From a checkpoint of a small transformer trained on Wikipedia.
Size: 18 layers, width 384, MLP 1536 GELU, vocabulary 2048.
Architecture: rotary positions, no biases in attention or MLP, attention and MLP in parallel.
Training: 589M tokens, 8980 steps.
MLP neurons of a small language model. Each row is named by its layer, matrix (up: input weights) and neuron, and shows model dimensions 112-239. Each number is 128 + 24 x the weight over its row's rms, rounded and kept within 0 to 255. Numbers have three digits each.
Before each neuron's rows, "fires after" lists the tokens most often just before its 100 highest values on Wikipedia text that the model never trained on.

fires after: "i", "ation", "ati", "ment", "sion"
L7.up559:103154080140110163108143137128142118136127158185129133171148154147119035182123074146127147101136130183132101137100186144132145119102135134145162124124120144159135141111132142089116097091146116153116110107147118149127092117144124122125134125109095064129129158144130104110123164138119130142148085135141143122086100155141178122114126129093135091125163128125123104118151133145137125094115

fires after: "| ", ".", "; ", "("
L14.up1211:088150138134127126089095127087123122118095133112134126130140146158134123109144135122114134102095108119132125128118115164097130124158106141126078112116151124131171134091121160183128134094151106125091170158135086137113116101144149127123128112175132150130131155105153130140106152139099084133188096111111103103141133115096143163116101139126155102165123127079119152115143162145107135104128

fires after: "h", "H", "y", "ly", "ar", "th"
L8.up835:120135100153129124095148093130135108170120119074132107121127105130134101129099085114141090104133127152094151128133205136153192121157164142135140112105123114133126117153079096074151137130142140114131135113101101117147131146091098121082130161109164118135116112127122108110149128175151078132149152140120074103117150168167162118098154108086137118114125121158139118168123130107119141111126

fires after: "Ale", "Mich", "B", "Be", "Jo"
L7.up675:108173106124090121125122107113122135146183191133125159167104151126105153117051132120116122143128113128167122135134122100104154125078182136162092159160139110152161136158131212135140106109124122136131144108126115127128153166138118144146107162141090138172088128152093139150122134167123118131109140148113140155098118056125114112141100120088156102131122129125116140087140108145147152128146

fires after: "200", "a", "A", "197", "201", "i"
L8.up1248:105146157138093195138163142089113161126130126151160164124160109186121101150125113128105140124141094111117107078179148126164071100155132135106172141179095136089133122137155140111069157122153105098149152138122160137140106196106152148142141116155097086142103132102131155163136126106143123120159094122120131113102123090133104113140153129123090129173128146122185097106086138118144140080159

fires after: "–", "W", "h", "w", "-"
L7.up1125:135059134137122121103103136134082158141119119134104136158151133124137105162151102144170160128135158126166140129082106129104109183097102139100093119176183124125146126149108091091130112084091123113098150157167093133148106162112104108152101102121094139111147122132138116142152084128092137137164149118150127135127129081138124148117165141160143115102113188144087132099144077137102122121109

fires after: "| ", "N ", "200", "199", "201", "es "
L8.up504:173106138154111129090149131085108139145098109151135092158164108155118148110117120121089134131112136108140102158114150110068103116080112145131126123155080140152114096086097130129153132099127103126100098111059136155181117089091107153144159125133138136158102153160125132134136126122120131077150163170126115168145146150182118153119158150114115138149136084187126121098122125153136138145126

fires after: "D", "d", "Ang", "193", "st", "ome"
L7.up740:151156136160161151162122126140160141084124110148172121142089097107113123126127117154154096132111125119138139121130103073153154096107170157133109118117084114146132118129113129143118147115142134130148114134111150138111176116133108134098172158103090125112107098100143131098159109139168136133200136128114149105135061157110127134128134159116124142170154110170144117134118123143143149104134

fires after: "m", "-", "qu", "h"
L7.up353:104093157130106149126118103146145122124126116119130163118149125145162135171120141106100118136154105136129160109153122172140149124120116113140131155107153135076113160129124154142157116134130116173136146138099131120099145130116102103154145100100082124097197103148117139147117136139128132128143120184133109158123081115110180128143158106121118108173126147105113143119153171135080128136141

fires after: "U", "um", "ec", "sum", "201", "si"
L7.up994:147139148134167137111119120117135164155132084115127118086090151138136133093123122131137125135120143105100151144108114118126092175145122119152148156190099158084114091149124129103091153152104139124121117119165148158151148105112174146148159123129132096139127130135133124129113173131107073116141097129132103169097159112146176137147141176114111168127129099093106166147164124148139142147102

fires after: "| ", "s ", ", "
L7.up1469:170138128162139126148146091134114148137101124197114112157143185119138122150120119143133087176088140178131113092150139116152150127100127075161119150152077127095109121084097133146128150134134116152108139117126125167158067090065139132130089085119122150133132164128134130153114081145123110133177158137103110110136138135141141139123149111105100120120136161121096120127141118111127134135160

fires after: "the ", "U", "inter", "p"
L7.up41:111125092148116140159103177117159140094137122124146146124128105145096129169200075131117141090095133131134149145125119109134119143126127110091111119095124134132121141119147100086140131134162125100141100115169117145113126155135097131105136136144122131126138097109116136079169123161124077108125125153101154143178112115105142126075137143103101086173122118117140092105148139129162109143129

fires after: ")", "\"", "ation"
L13.up1181:153156123120139115126176150136159134124111127127115140147153101159100145167120134138111154117112133131111109112082125167080135122137124108157148056101144135141100124108155087150147079134143125127117186153139118107105107118141107079093141104165151126118110146141129117144141103100147126104113136172085144106136134156124119085093120187130167156152097110138131101153099136147130110075170

fires after: "2", "1", "3", "4", "0 ", "5"
L14.up43:134103122115135171146141151127124147107127149130123133155127107115109173127116131108108146138101131131131135157145133143162115118099145143080156080143134139104160101146065076110128137108143160106133117194134109122162144132154116135128163101133134080109102103113153120116134128109150117135147158212122126122117101135131178138140149120111145121138125125146181165118145129162140115124098

fires after: "=", "an", "R", "z", "et", "at"
L7.up777:110079155149083132147146117132149135139116145082175175151142189097131120138105151103121106164119166107128140187129125190144156137081151131098090106115081106157098128139063092135131081121107078125110135165138174101149156102132111092117148114143110128107166144133140118114134098113159143135131154102111126123112112134151105125077148133114097113109101128107124175097132115103133123144121

fires after: "W", "omin", "ol", "ri", "thr", "Wor"
L8.up1226:135155159120117106093140087123163124136121102107142116120132147102090084113117133113155154123184150123138116135108140102123077167147101173085112110145175143096119117146144111154116107129184117111140121109163132149151161152111108128139196096149162105079087120135101155122109062186092131112097119149175111127115136167150147109070140121150138141108121161143096126126108138136093148140145

fires after: ",", "58", "2", "5", "15", "4"
L14.up1050:116131131164160119097139127130153088151165154122130115102116090093135135079138112171125127125147159169163130100114145129113111093134087165153142129118099091101141132116134062155126116147136130096125162121158125095116115133139156134089133091128154133096114121133114148162135093109103132087141145146149133164145114161112161098091135192137120123163138127081150154131116118104085174138135